{
  "n_layer": 13,
  "d_model": 192,
  "n_head": 3,
  "n_kv_head": 3,
  "head_dim": 64,
  "d_mlp": 768,
  "vocab_size": 2048,
  "activation": "tanh_gelu",
  "norm": "layernorm",
  "norm_place": "pre",
  "norm_eps": 1e-05,
  "positions": "rope",
  "rope_base": 10000.0,
  "rope_fraction": 0.5,
  "qk_norm": true,
  "attn_scale": 0.125,
  "bias": "none",
  "tie_embeddings": false,
  "parallel_block": true,
  "init": "normal",
  "init_std_qkv": 0.0339,
  "init_std_o": 0.0,
  "init_std_up": 0.0339,
  "init_std_down": 0.0,
  "optimizer": "muon",
  "lr": 0.0203,
  "lr_mult_qkv": 0.5,
  "lr_mult_o": 2.0,
  "beta1": 0.93,
  "lr_head": 0.0489,
  "warmup_steps": 116,
  "schedule": "wsd",
  "decay_fraction": 0.822,
  "decay_shape": "sqrt",
  "final_lr_fraction": 0.0,
  "batch_tokens": 131072,
  "seq_len": 1024,
  "doc_mask": true,
  "train_tokens": 442300000,
  "steps": 3375,
  "dataset": "wikipedia_en"
}
MLP neurons of a small language model. Each row is named by its layer, matrix (up: input weights) and neuron, and shows model dimensions 16-143. Each number is 200 + 40 x the weight over its row's rms, rounded and kept within 0 to 999.
Before each neuron's rows, "fires after" lists the tokens most often just before its 100 highest values on Wikipedia text that the model never trained on. A number after a token or word is its count.

fires after: " " 91, "s" 6
L3.up400,214,174,276,194,276,207,162,233,213,250,202,163,224,183,135,124,283,146,233,158,226,230,234,141,194,172,202,183,178,234,229,212,182,141,228,130,169,237,212,172,242,204,254,229,201,231,253,170,171,218,221,230,227,229,154,206,267,134,185,188,219,195,145,134,238,248,225,159,152,203,207,179,211,223,153,245,205,193,124,222,120,184,268,116,179,142,177,247,190,144,206,152,202,258,168,235,209,202,241,221,174,226,233,192,268,209,151,202,168,163,184,224,130,210,208,285,202,226,175,251,254,202,121,133,166,233,177,229

fires after: "e" 22, "com" 13, "re" 11, " de" 8, " Je" 7, " di" 5
L2.up266,230,199,218,192,234,173,178,288,200,186,175,208,235,318,179,198,165,198,215,216,138,175,242,189,118,242,135,165,226,186,280,239,149,144,149,268,143,211,178,203,149,159,187,111,229,221,245,183,249,211,270,216,177,206,194,191,186,258,126,277,190,191,200,155,216,199,176,245,178,260,208,183,248,212,211,119,154,181,177,131,209,316,151,140,256,222,174,187,198,238,170,178,231,208,183,252,225,254,181,104,144,252,172,322,174,171,175,234,150,213,184,194,221,207,227,230,110,196,159,156,226,179,181,166,239,184,172,147

fires after: "\n" 32, " " 18, "ar" 8, " No" 7, "ne" 6, " Co" 4
L6.up594,243,222,235,213,155,185,106,204,173,193,186,203,226,227,228,183,254,191,198,125,193,176,166,258,197,223,140,177,249,252,193,178,156,189,201,244,211,189,212,142,194,225,265,145,213,230,197,211,195,195,244,181,253,217,200,111,216,241,119,247,200,201,130,188,152,200,193,193,237,257,202,185,150,224,191,182,234,164,119,260,260,122,249,145,158,159,99,287,183,161,226,205,206,192,160,231,240,190,205,173,239,187,216,213,155,178,201,185,157,224,211,198,243,198,218,236,219,196,218,161,148,218,232,236,177,256,194,178

fires after: " P" 13, "F" 13, "°" 8, "ic" 7, " F" 6, "vi" 6
L3.up308,208,214,256,153,179,212,227,210,285,118,152,150,229,236,238,219,211,191,151,219,155,133,200,172,298,210,257,224,210,290,138,217,227,164,157,181,221,205,204,233,208,198,208,169,201,231,183,186,175,289,249,137,243,245,189,167,182,124,221,171,235,224,166,246,162,134,145,265,193,219,202,210,263,171,220,255,178,160,220,194,161,228,144,224,258,202,160,214,190,202,266,230,198,187,210,135,222,226,243,170,240,181,183,154,234,217,187,161,182,154,242,196,253,164,217,178,231,195,256,170,224,213,154,169,207,201,149,249

fires after: "," 16, "t" 14, "ed" 13, " T" 7
L3.up481,224,134,228,174,159,199,175,141,256,182,190,213,233,223,288,196,279,177,138,175,251,275,151,258,188,226,161,169,150,142,274,222,192,177,204,275,247,201,269,154,167,196,274,233,160,228,203,170,140,250,128,163,172,209,214,268,211,219,175,188,125,171,173,198,121,160,236,189,187,190,238,176,233,228,207,170,224,182,177,183,204,227,268,168,152,178,164,169,190,130,256,264,215,187,168,168,193,204,178,242,261,159,236,225,156,253,235,208,185,220,167,150,231,158,157,253,232,236,281,197,238,194,270,220,206,140,123,147

fires after: " " 33, " h" 8, "as" 8, " Ba" 5, " Ca" 4, "\n" 4
L6.up666,200,256,175,209,124,225,161,100,191,249,213,161,194,137,215,238,182,177,181,208,239,224,152,289,257,199,196,267,188,223,248,185,155,155,188,286,210,178,224,190,242,160,249,230,154,213,253,241,221,260,210,137,175,245,157,116,227,183,185,184,267,204,177,137,148,205,158,279,176,251,214,194,251,177,234,141,233,205,151,158,238,220,185,175,226,185,115,222,223,225,226,259,178,187,87,156,212,233,224,189,186,192,189,233,271,197,268,94,254,116,181,160,251,182,210,240,170,175,243,213,160,183,275,238,186,174,204,253

fires after: " T" 23, " E" 12, "t" 11, "c" 9, " con" 6
L4.up52,239,168,208,208,259,168,122,141,200,187,251,231,204,136,150,138,210,182,242,195,162,186,171,248,257,261,236,159,200,155,235,216,192,239,234,289,247,261,210,140,136,180,198,298,159,182,159,201,221,236,236,178,193,225,181,224,194,234,223,239,111,219,200,206,203,158,142,222,147,147,159,218,193,199,222,191,283,215,200,178,261,210,211,256,207,235,198,178,196,107,265,199,245,175,232,124,168,201,155,207,246,221,127,265,223,190,186,194,166,221,230,203,169,158,215,228,216,205,215,113,257,119,206,195,184,158,184,191

fires after: " f" 36, " F" 29, "F" 7, " P" 4, " part" 4
L3.up707,183,178,207,275,208,199,183,245,186,115,179,234,253,261,243,154,232,185,210,207,208,132,252,181,210,212,161,130,195,173,288,289,134,166,122,213,123,133,236,285,277,175,214,171,188,234,131,258,238,229,263,154,228,215,161,224,209,172,191,160,130,136,178,234,217,127,175,241,152,175,189,212,255,181,215,271,172,267,226,219,206,163,224,141,216,85,178,245,169,196,194,174,201,185,188,157,238,238,223,196,151,203,220,217,207,198,213,181,151,172,207,207,272,173,181,175,208,201,164,149,239,203,161,196,139,255,194,184

fires after: " C" 27, " f" 13, " " 13, " c" 12, " S" 10, " b" 5
L3.up277,259,196,221,228,162,231,157,225,118,159,264,145,144,269,261,233,158,144,185,174,221,266,233,225,299,178,206,279,176,163,153,224,145,122,256,215,169,163,184,235,303,144,148,183,223,237,202,282,227,177,206,220,198,208,152,159,177,204,215,230,230,154,170,193,197,191,239,194,143,162,180,175,218,256,123,221,212,218,152,190,138,221,245,180,198,164,149,156,199,198,205,254,163,189,176,187,253,189,215,167,224,215,217,187,212,204,199,159,183,241,221,173,177,130,210,153,188,244,161,214,180,262,175,160,124,207,133,178

fires after: "t" 14, " Li" 11, " W" 8, " O" 7, " met" 6, "T" 5
L4.up521,253,134,188,255,144,223,200,250,194,200,267,206,166,202,230,245,159,118,203,213,237,205,187,170,288,220,215,228,191,177,278,173,245,203,200,289,138,290,233,196,205,146,179,255,188,229,178,240,239,169,163,194,208,229,221,164,180,147,163,158,71,201,175,200,223,162,298,183,232,192,184,269,171,247,209,224,205,232,153,239,217,184,200,244,181,141,174,199,246,193,149,250,271,237,175,173,233,205,175,215,236,162,133,226,185,210,182,260,196,157,249,217,147,261,160,200,219,196,161,270,239,212,175,237,202,211,215,174

fires after: "-" 29, " (" 14, " \"" 9, "wi" 7, "ce" 6, " An" 6
L2.up423,212,169,184,181,256,170,193,273,104,186,162,237,158,148,193,226,212,156,251,235,248,282,242,199,171,236,197,197,210,181,127,60,198,241,185,244,208,268,239,168,191,214,214,251,270,248,146,173,171,246,173,191,172,125,149,219,198,278,113,201,191,179,173,203,185,220,149,189,203,264,255,178,214,247,242,110,159,180,232,178,64,220,216,169,255,254,266,229,219,238,223,174,227,204,132,204,224,159,179,208,196,200,142,169,188,190,324,247,226,227,215,173,177,160,220,212,208,160,199,174,240,205,138,240,222,210,188,206

fires after: " O" 22, " C" 17, "C" 15, " mi" 10, " c" 8, " g" 8
L3.up592,266,204,176,187,154,167,205,168,196,152,252,219,209,218,262,248,173,118,217,208,142,181,226,237,235,258,147,273,207,144,166,193,88,177,280,168,151,272,209,144,183,134,195,144,206,245,187,244,214,141,205,177,154,276,171,179,206,184,151,148,208,206,128,185,243,220,252,187,210,188,186,206,198,195,184,216,206,198,143,195,192,255,241,171,187,161,153,158,218,224,158,218,141,265,192,212,223,183,227,163,134,271,223,184,297,106,210,199,200,208,249,216,218,190,263,174,150,183,179,185,168,163,251,179,232,137,215,158

fires after: " F" 22, " Li" 9, "E" 8, " E" 8, "le" 7
L4.up379,209,231,143,214,212,184,183,185,227,284,268,227,246,228,176,179,200,170,164,280,186,282,134,170,200,219,150,266,177,190,222,186,171,236,224,213,221,185,281,180,165,106,211,240,235,212,195,212,180,217,164,140,195,192,206,195,184,219,236,272,239,248,167,192,178,244,117,235,218,106,158,281,178,171,237,164,227,80,227,239,209,172,231,168,170,270,159,205,150,178,271,165,151,141,223,148,157,213,256,146,197,130,179,199,248,184,191,194,179,215,222,174,249,163,237,236,169,197,238,246,215,235,203,178,132,193,147,110

fires after: "\n" 25, " \"" 11, " (" 8, "st" 7, "-" 6, "," 4
L10.up610,106,220,135,157,182,152,196,254,127,262,237,176,196,179,198,193,186,232,247,159,257,200,228,244,169,190,163,192,216,240,145,180,226,207,204,167,237,148,250,212,135,199,252,225,168,186,156,198,137,214,101,225,167,113,178,194,192,258,196,219,201,233,175,222,302,186,184,198,252,225,183,221,180,218,240,126,217,199,234,206,257,196,102,229,218,178,271,147,238,179,168,203,252,202,197,236,229,167,210,166,211,198,158,161,151,222,272,185,245,227,173,262,226,189,238,183,282,192,185,248,187,168,172,167,266,205,206,139

fires after: "ba" 18, "ra" 13, "′" 11, " Ba" 8, "ur" 7, " h" 5
L6.up176,251,260,185,186,234,158,194,109,312,212,177,177,164,263,184,166,145,168,93,195,197,186,213,287,300,209,203,215,225,235,241,200,170,198,190,227,202,224,226,164,246,210,188,168,129,175,166,104,192,236,196,211,194,215,165,162,202,181,187,219,200,230,225,186,282,217,140,170,236,182,213,172,184,231,203,171,203,157,237,216,269,154,220,161,225,211,266,230,245,196,227,199,151,231,226,156,195,167,173,188,225,239,224,249,217,196,187,130,147,209,233,178,206,174,221,214,230,185,108,250,201,185,187,212,126,190,270,199

fires after: " E" 13, "e" 11, "-" 11, " (" 9, " in" 8, " a" 4
L6.up589,152,207,196,133,232,180,154,196,221,236,238,234,205,148,253,234,191,202,156,203,166,223,166,193,172,165,253,194,213,141,162,160,205,132,241,205,281,267,201,192,233,224,160,178,123,260,137,155,204,192,179,213,166,240,179,169,255,271,129,199,153,271,175,208,238,153,169,162,227,197,185,243,230,187,179,222,226,166,202,269,205,261,199,246,284,170,162,177,175,274,151,350,162,206,201,247,162,212,192,188,161,198,253,206,190,113,227,136,226,251,245,195,213,219,185,262,162,238,194,222,226,222,252,202,242,183,197,188

fires after: " " 29, "il" 20, "s" 12, " G" 9, "-" 7, " g" 5
L6.up360,201,204,227,217,173,196,138,180,127,227,239,209,178,253,204,161,263,278,186,275,156,231,164,196,234,215,160,236,201,214,169,223,194,196,217,164,204,275,226,151,173,133,224,208,230,215,221,251,198,198,219,167,274,194,228,157,204,189,232,166,125,125,139,169,194,234,203,172,163,236,194,192,153,251,194,206,221,238,138,179,158,134,238,295,234,230,249,236,237,182,212,140,201,244,154,176,174,251,158,245,266,216,218,208,212,252,150,237,153,169,201,257,155,193,225,203,185,193,170,223,115,180,257,188,246,186,167,182

fires after: " re" 21, "-" 19, " con" 7, " (" 6, " de" 5
L2.up353,194,192,176,211,266,202,188,194,185,252,227,254,161,166,174,141,154,207,255,177,196,165,252,231,179,244,159,199,231,170,204,132,166,225,217,149,190,235,266,170,256,214,216,141,194,210,158,255,162,221,132,155,224,212,228,205,228,210,188,204,161,175,203,232,214,138,146,212,294,238,242,157,169,146,111,151,253,230,219,215,147,254,226,188,203,216,123,233,222,134,123,262,172,219,187,266,181,267,230,229,180,244,163,185,215,192,269,160,220,167,201,256,161,209,188,175,131,302,150,281,247,213,244,164,226,211,156,163

fires after: " " 32, "s" 17, " sp" 11, " re" 9, " c" 7, " co" 6
L4.up184,175,193,185,256,249,193,104,160,178,212,227,225,280,162,238,158,166,180,170,159,199,173,243,190,204,156,188,179,219,224,204,213,245,224,228,197,173,157,206,83,225,237,217,204,163,262,166,198,157,271,229,182,201,233,176,167,158,226,221,191,227,201,231,233,173,288,246,104,239,224,198,254,89,217,190,215,195,256,175,143,117,273,201,180,191,147,228,216,207,219,242,174,181,186,189,207,219,266,245,234,192,241,190,239,238,116,122,187,169,221,278,219,168,223,203,266,225,232,245,223,184,188,124,178,171,206,201,164

fires after: " Li" 18, "ne" 14, " Ne" 9, "e" 8, "ran" 8, " W" 7
L4.up550,245,197,158,195,237,181,173,209,204,222,206,225,131,211,133,226,207,177,196,249,261,235,226,203,202,296,198,156,161,244,180,210,204,137,236,227,170,231,231,223,134,233,179,171,260,208,249,247,150,167,200,150,204,200,158,175,242,207,124,218,121,225,200,212,257,215,222,157,210,220,216,278,171,193,218,208,159,223,228,158,244,126,210,180,113,144,259,168,187,206,145,154,238,212,190,237,129,268,258,129,180,280,175,161,170,173,228,174,242,183,283,261,133,274,186,162,227,226,125,289,228,223,171,202,180,225,139,171

fires after: " " 61, "s" 8, "-" 6, " \"" 5
L2.up487,141,200,297,198,151,202,152,223,178,177,298,191,152,168,171,178,208,236,205,179,160,293,219,209,188,275,219,172,206,172,189,169,184,89,214,158,218,181,278,230,221,241,263,276,213,170,186,191,172,267,210,153,244,225,160,230,222,232,191,215,202,123,210,180,275,229,137,221,116,208,242,189,136,232,136,192,210,191,174,207,125,221,228,183,234,233,209,227,249,149,141,183,203,167,204,129,202,187,144,236,182,213,268,200,274,237,190,218,204,215,224,274,134,214,252,204,201,171,182,266,220,204,184,266,167,250,234,221

fires after: "n" 24, "e" 12, "re" 11, "ri" 6, "c" 6
L4.up427,232,252,220,224,187,146,158,190,218,227,216,190,203,214,137,239,156,169,195,229,170,158,214,205,241,214,198,143,250,196,187,192,198,170,250,229,168,203,212,170,228,192,132,155,186,249,205,196,207,254,238,303,183,220,157,202,197,164,155,190,176,223,236,209,214,162,171,255,104,178,274,246,184,222,217,200,249,188,189,200,205,242,134,184,221,209,244,252,153,249,223,193,146,180,137,201,208,252,257,225,139,188,279,220,156,277,136,131,211,154,186,151,258,254,303,253,150,165,167,164,172,286,215,201,209,137,167,224